MLP neurons of a small language model. Each row is named by its layer, matrix (up: input weights) and neuron, and shows model dimensions 192-287. Each number is 50 + 10 x the weight over its row's rms, rounded and kept within 0 to 99.
After each neuron's rows, "fires in" lists the words (lower case) most often at its 100 highest values on Wikipedia text that the model never trained on.

L3.up426:51 55 42 50 42 60 54 56 52 41 52 38 59 63 50 61 45 35 51 53 75 43 40 52 50 43 64 60 61 57 51 52 35 47 47 50 34 58 51 44 65 64 62 37 60 65 39 51 42 46 47 58 43 61 45 50 44 61 48 50 34 54 45 77 48 68 60 39 66 63 39 39 45 62 46 45 48 57 61 36 57 59 48 41 44 48 34 57 47 40 53 46 44 42 60 47
fires in: "made", "make", "making", "makes"

L3.up1143:43 33 50 49 60 56 32 60 54 51 61 54 47 64 49 49 42 37 59 59 62 32 48 46 61 58 49 60 56 44 50 41 65 41 49 75 46 36 55 42 37 58 57 47 49 70 55 68 56 42 51 46 61 37 43 50 45 36 49 51 41 52 39 49 41 56 58 57 50 61 69 51 59 46 56 54 45 38 55 39 49 50 55 74 31 58 44 44 49 51 55 45 46 49 71 48
fires in: "when", "after", "while", "include", "like", "including"

L3.up1427:27 73 59 47 61 46 44 49 57 55 52 54 61 54 45 69 47 51 56 48 54 49 40 55 46 62 55 57 37 57 42 52 60 52 57 37 53 39 46 39 43 40 49 41 58 42 47 53 30 39 31 41 64 55 60 53 52 31 44 57 51 45 74 68 48 47 45 47 59 53 43 42 50 34 48 68 18 63 66 38 53 62 42 38 62 34 57 64 41 50 47 58 60 44 55 41
fires in: "name", "named", "terms", "term", "word", "names"

L3.up1072:40 39 47 21 52 42 49 58 52 44 48 41 55 43 59 57 55 39 36 46 32 36 58 51 54 57 59 47 28 38 41 60 59 63 52 63 46 49 38 55 52 51 39 58 46 57 49 56 55 53 30 50 58 57 59 71 50 45 44 43 56 56 58 74 46 51 49 25 66 50 52 51 55 50 73 38 43 46 46 46 48 40 52 47 38 70 45 37 50 51 45 54 54 50 43 38
fires in: "station", "office", "information", "headquarters", "offices", "service"

L3.up1520:17 66 51 53 66 57 49 47 56 33 38 39 46 51 56 63 34 66 46 48 36 50 47 50 52 63 36 56 61 66 41 50 24 52 39 50 44 61 44 60 60 37 45 34 38 54 42 43 55 44 39 54 46 61 49 56 62 60 75 39 50 50 43 53 49 43 59 47 64 53 62 40 49 58 59 39 42 60 47 43 82 32 42 56 63 59 40 52 51 45 37 52 55 54 53 50
fires in: "top", "music", "hot", "best", "number"

L3.up1172:54 54 40 55 46 47 26 43 58 55 62 30 56 46 61 42 47 52 47 55 75 78 55 57 61 51 39 49 40 43 61 52 47 56 54 47 24 46 60 53 44 63 52 49 64 55 26 34 56 37 48 51 48 52 41 53 53 63 52 71 46 56 39 52 53 43 53 30 55 46 31 58 56 56 40 44 52 57 42 32 49 48 55 52 54 82 81 47 50 52 49 52 33 40 54 68
fires in: "well", "number", "of", "newly", "range"

L6.up376:51 48 62 52 32 35 32 31 53 60 65 47 53 45 53 50 54 40 57 33 54 62 55 58 58 60 53 63 56 54 51 64 46 40 43 53 54 35 54 56 41 62 65 52 58 67 39 45 72 41 40 54 66 54 44 56 42 62 45 62 42 45 49 45 57 37 40 33 63 48 73 45 51 62 57 39 66 47 60 49 54 53 44 44 30 78 45 44 52 52 41 39 36 56 47 45
fires in: "of", "number", "2"

L3.up479:62 58 41 47 55 58 49 44 68 45 55 44 56 65 42 59 53 43 50 60 63 54 47 53 65 62 54 35 58 73 48 55 63 55 36 36 41 58 61 51 58 29 52 44 64 51 44 47 51 44 45 61 68 63 36 46 40 69 71 51 55 67 27 47 39 48 66 60 49 31 39 59 60 30 38 54 51 63 47 39 57 56 52 52 43 62 51 63 75 43 52 65 52 52 40 55
fires in: "career", "history", "son", "biography"

L3.up1243:37 30 61 56 58 43 55 61 49 37 48 43 56 39 64 51 50 29 55 58 42 43 50 46 22 69 34 54 49 38 47 53 54 36 60 67 47 50 43 45 59 48 53 41 53 55 53 55 54 70 48 30 66 47 52 35 49 35 52 43 48 59 56 50 24 39 44 36 52 51 59 47 49 36 59 48 47 38 49 61 64 44 51 41 44 53 46 46 45 61 53 45 56 48 61 34
fires in: "such", "known", "like", "called", "common", "including"

L6.up433:41 54 64 59 50 55 48 46 44 63 49 45 49 52 48 52 51 39 44 37 49 41 56 42 41 38 35 57 43 66 53 59 49 42 39 48 56 74 45 60 44 47 54 70 59 44 44 53 60 48 36 52 47 40 53 50 51 56 67 56 68 64 37 44 42 38 20 67 35 69 67 50 48 35 73 59 58 34 58 61 52 36 38 63 62 40 50 49 44 52 69 49 43 53 60 42
fires in: "by", "station", "released", "debuted", "at"

L3.up1342:58 58 55 43 46 56 52 47 54 63 51 50 60 43 54 21 57 18 64 51 51 58 56 55 57 47 36 46 47 67 36 62 48 45 56 39 45 47 49 58 39 48 35 64 51 50 47 58 50 71 59 52 45 52 57 44 55 42 73 52 31 59 66 43 58 41 30 66 64 54 35 41 46 39 49 31 51 56 46 41 40 50 41 37 68 59 53 62 53 50 59 51 39 57 30 43
fires in: "years", "century", "days", "months", "day", "week"

L3.up1767:57 35 54 42 49 50 34 41 60 67 39 40 50 48 45 50 56 37 46 43 44 38 52 55 43 40 57 53 55 52 40 40 57 32 42 46 57 52 62 47 43 41 49 37 46 48 72 48 46 57 49 53 51 52 36 48 42 60 72 24 49 55 50 48 50 48 31 63 42 55 65 46 36 35 49 65 66 34 53 44 51 60 60 52 60 43 64 37 65 54 55 37 49 57 59 47
fires in: "label", "isbn", "978", "code", "id", "ned"

L7.up1674:75 45 47 61 56 52 42 52 43 56 60 53 60 53 41 51 61 59 61 44 45 61 55 64 52 39 27 60 51 54 64 33 49 40 61 47 52 52 24 39 33 63 49 42 44 27 27 61 52 54 53 53 62 40 44 53 53 60 42 49 46 38 53 42 86 52 39 40 31 51 59 42 40 54 46 53 36 47 40 51 53 53 43 54 49 50 71 45 44 53 54 50 53 48 42 63
fires in: "of"

L3.up69:33 35 51 44 41 58 50 49 57 67 61 52 58 57 37 30 39 47 60 36 55 48 52 36 51 61 60 38 47 64 51 50 71 52 62 67 46 64 49 36 64 39 58 56 48 68 57 53 44 47 58 63 52 49 50 39 48 36 52 45 53 52 58 51 61 56 23 51 67 43 31 58 42 36 53 35 36 41 57 47 53 48 62 51 33 44 38 48 59 53 48 53 49 32 27 50
fires in: "cup", "tournament", "olympics", "games", "contemporary"

L7.up159:73 53 54 67 44 43 72 53 54 61 63 60 56 54 55 47 40 60 66 33 44 49 40 56 50 51 39 45 65 49 36 53 38 71 38 48 61 57 58 28 55 54 46 49 59 58 52 46 35 46 41 45 62 53 40 60 48 49 61 59 49 70 42 48 28 54 46 71 45 56 48 61 46 57 60 57 32 65 47 34 44 55 34 48 40 53 47 45 52 54 52 36 33 52 49 49
fires in: "history", "career", "german", "american"

L7.up1006:54 56 26 54 55 56 47 43 60 51 55 51 59 62 45 49 26 47 53 36 46 64 60 54 40 63 51 35 58 44 40 43 32 69 59 56 33 24 44 51 60 64 56 44 67 45 38 40 51 58 51 31 55 56 46 38 46 62 54 45 49 50 49 69 48 56 39 38 51 42 41 54 56 56 34 55 57 46 44 28 44 53 56 48 18 47 49 68 61 50 45 58 46 50 61 35
fires in: "where", "that"

L3.up708:48 56 43 43 48 41 50 55 43 59 64 70 51 47 44 50 43 43 50 59 55 68 48 56 44 48 57 48 32 61 51 43 34 40 67 51 38 49 35 39 40 61 37 52 49 53 27 48 42 65 35 49 68 40 45 34 48 41 68 51 44 50 48 40 51 59 46 41 56 64 53 46 54 60 64 44 59 38 44 56 51 37 43 51 44 41 52 54 53 76 53 60 43 44 52 44
fires in: "years", "century", "games", "months", "series", "appearances"

L7.up397:50 32 47 65 56 45 48 68 33 42 41 53 55 59 36 62 66 58 46 66 58 52 48 63 47 37 36 43 50 62 51 65 62 53 51 42 54 49 38 58 51 54 52 54 53 45 51 50 57 60 37 48 48 52 48 55 42 57 46 42 50 37 53 64 51 59 35 53 51 48 56 47 62 46 58 51 39 63 62 44 66 39 52 42 44 51 47 63 38 57 51 53 57 44 39 39
fires in: "as", "for", "since", "only"

L6.up915:41 42 50 47 52 52 57 51 28 45 58 32 44 56 54 41 49 42 44 32 55 44 36 45 43 53 55 62 48 56 43 62 50 48 43 54 42 60 64 53 39 51 43 46 50 63 32 52 55 51 47 50 64 56 64 55 42 41 66 51 52 38 36 37 51 34 44 51 60 43 57 62 65 42 54 39 77 37 36 58 45 74 55 25 55 42 61 47 34 49 46 50 56 52 60 49
fires in: "division", "part", "microbiologist", "3", "2", "unable"

L3.up628:59 34 62 35 77 46 65 45 51 49 51 35 50 44 57 51 51 42 42 50 38 58 56 38 62 39 49 40 61 45 50 52 55 49 49 38 44 31 52 50 43 60 30 64 68 44 58 53 34 48 44 40 39 38 42 56 55 54 55 47 63 58 62 43 40 55 57 50 51 65 33 54 40 45 36 64 47 44 47 51 67 43 68 46 51 54 50 55 66 42 48 37 32 38 60 52
fires in: "french", "russian", "german", "italian", "arab", "soviet"

L3.up528:50 62 58 51 45 43 49 41 46 49 57 45 59 31 47 61 49 41 47 59 51 39 50 47 33 52 63 45 32 41 43 51 70 49 50 58 59 47 66 32 29 47 56 48 46 63 45 55 36 51 39 59 65 64 53 52 55 58 48 55 58 53 79 45 49 54 44 69 68 66 44 61 47 43 37 56 52 49 52 53 49 65 38 52 57 41 52 56 41 35 50 53 72 54 42 51
fires in: "name", "named", "called", "title"

L7.up671:45 62 44 56 46 56 59 63 50 65 63 46 34 58 36 49 57 55 50 46 69 46 28 66 54 55 56 43 45 43 59 35 55 46 70 70 47 48 42 31 57 74 55 40 51 41 63 55 41 53 49 60 46 50 42 46 54 46 38 45 60 32 39 33 67 53 48 54 53 53 56 51 46 67 57 45 37 42 44 46 50 47 33 30 57 37 63 37 49 62 41 64 57 56 69 55
fires in: "of"

L6.up1718:29 39 48 54 56 51 49 45 47 61 43 48 36 68 54 63 57 36 63 59 48 57 46 61 64 54 47 48 61 48 46 46 57 47 40 53 57 51 43 26 30 48 44 44 59 64 62 54 88 43 42 26 51 61 39 50 56 58 32 66 31 40 51 45 40 51 48 43 71 44 38 40 56 44 59 48 45 61 72 51 72 44 50 40 60 51 58 51 50 34 48 49 45 39 74 36
fires in: "as", "to", "for", "following", "its", "since"

L3.up676:55 35 34 72 62 54 65 22 56 48 43 48 47 43 47 43 38 49 39 45 60 36 41 49 49 46 47 37 49 27 47 36 44 55 58 51 48 82 46 59 49 53 46 52 51 36 62 56 50 67 42 36 43 47 46 41 49 46 31 28 50 51 60 60 64 56 44 56 49 56 54 59 54 52 47 51 45 43 58 49 43 35 53 70 71 57 57 53 54 58 31 51 56 61 41 40
fires in: "women", "former", "girls", "female", "male", "retired"

L3.up880:41 61 54 47 56 33 64 53 49 43 45 52 63 63 64 52 28 51 45 55 49 59 45 51 54 47 46 46 53 42 43 56 34 54 63 66 35 58 50 59 47 35 45 54 58 68 60 55 40 34 36 62 52 51 50 56 43 42 64 23 64 57 40 71 51 58 45 46 69 55 48 51 61 64 38 46 53 60 47 39 49 65 47 66 53 52 45 48 42 53 55 49 53 58 57 42
fires in: "made", "make", "scored", "male", "making", "earned"

L7.up1368:46 49 64 59 45 34 62 36 65 27 56 73 33 48 52 52 68 62 52 53 43 49 36 23 60 46 52 48 59 54 61 42 56 68 29 47 38 46 38 35 55 58 51 66 46 73 55 56 69 39 42 57 33 36 47 65 47 52 44 62 42 52 39 55 45 53 54 55 57 61 57 53 49 47 66 53 40 52 43 49 51 55 35 53 42 52 43 59 40 42 55 49 53 59 64 51
fires in: "as", "for", "him"

L6.up546:64 51 56 71 49 41 54 54 52 51 30 35 76 46 66 40 33 31 53 37 32 49 47 69 55 84 37 30 51 46 56 63 69 50 55 50 57 42 43 43 51 63 72 48 54 47 55 58 63 63 53 59 53 55 38 33 56 47 44 47 50 52 59 33 45 50 57 48 41 47 64 47 55 44 61 48 48 51 47 52 50 46 41 47 32 54 39 76 51 59 48 43 55 50 43 49
fires in: "of", "throughout", "into", "spartak", "through", "in"

L3.up549:46 60 40 48 50 51 64 37 46 47 56 39 60 54 29 36 67 51 41 30 49 59 50 50 31 53 53 53 44 46 54 23 58 44 41 53 63 60 48 40 53 41 33 53 41 53 70 46 70 71 61 41 39 50 36 57 51 44 36 50 53 60 44 46 65 49 61 49 35 58 52 41 51 48 50 51 60 57 59 65 41 57 46 58 43 52 60 57 63 67 45 77 63 54 46 49
fires in: "women", "police", "singles", "girls", "guns"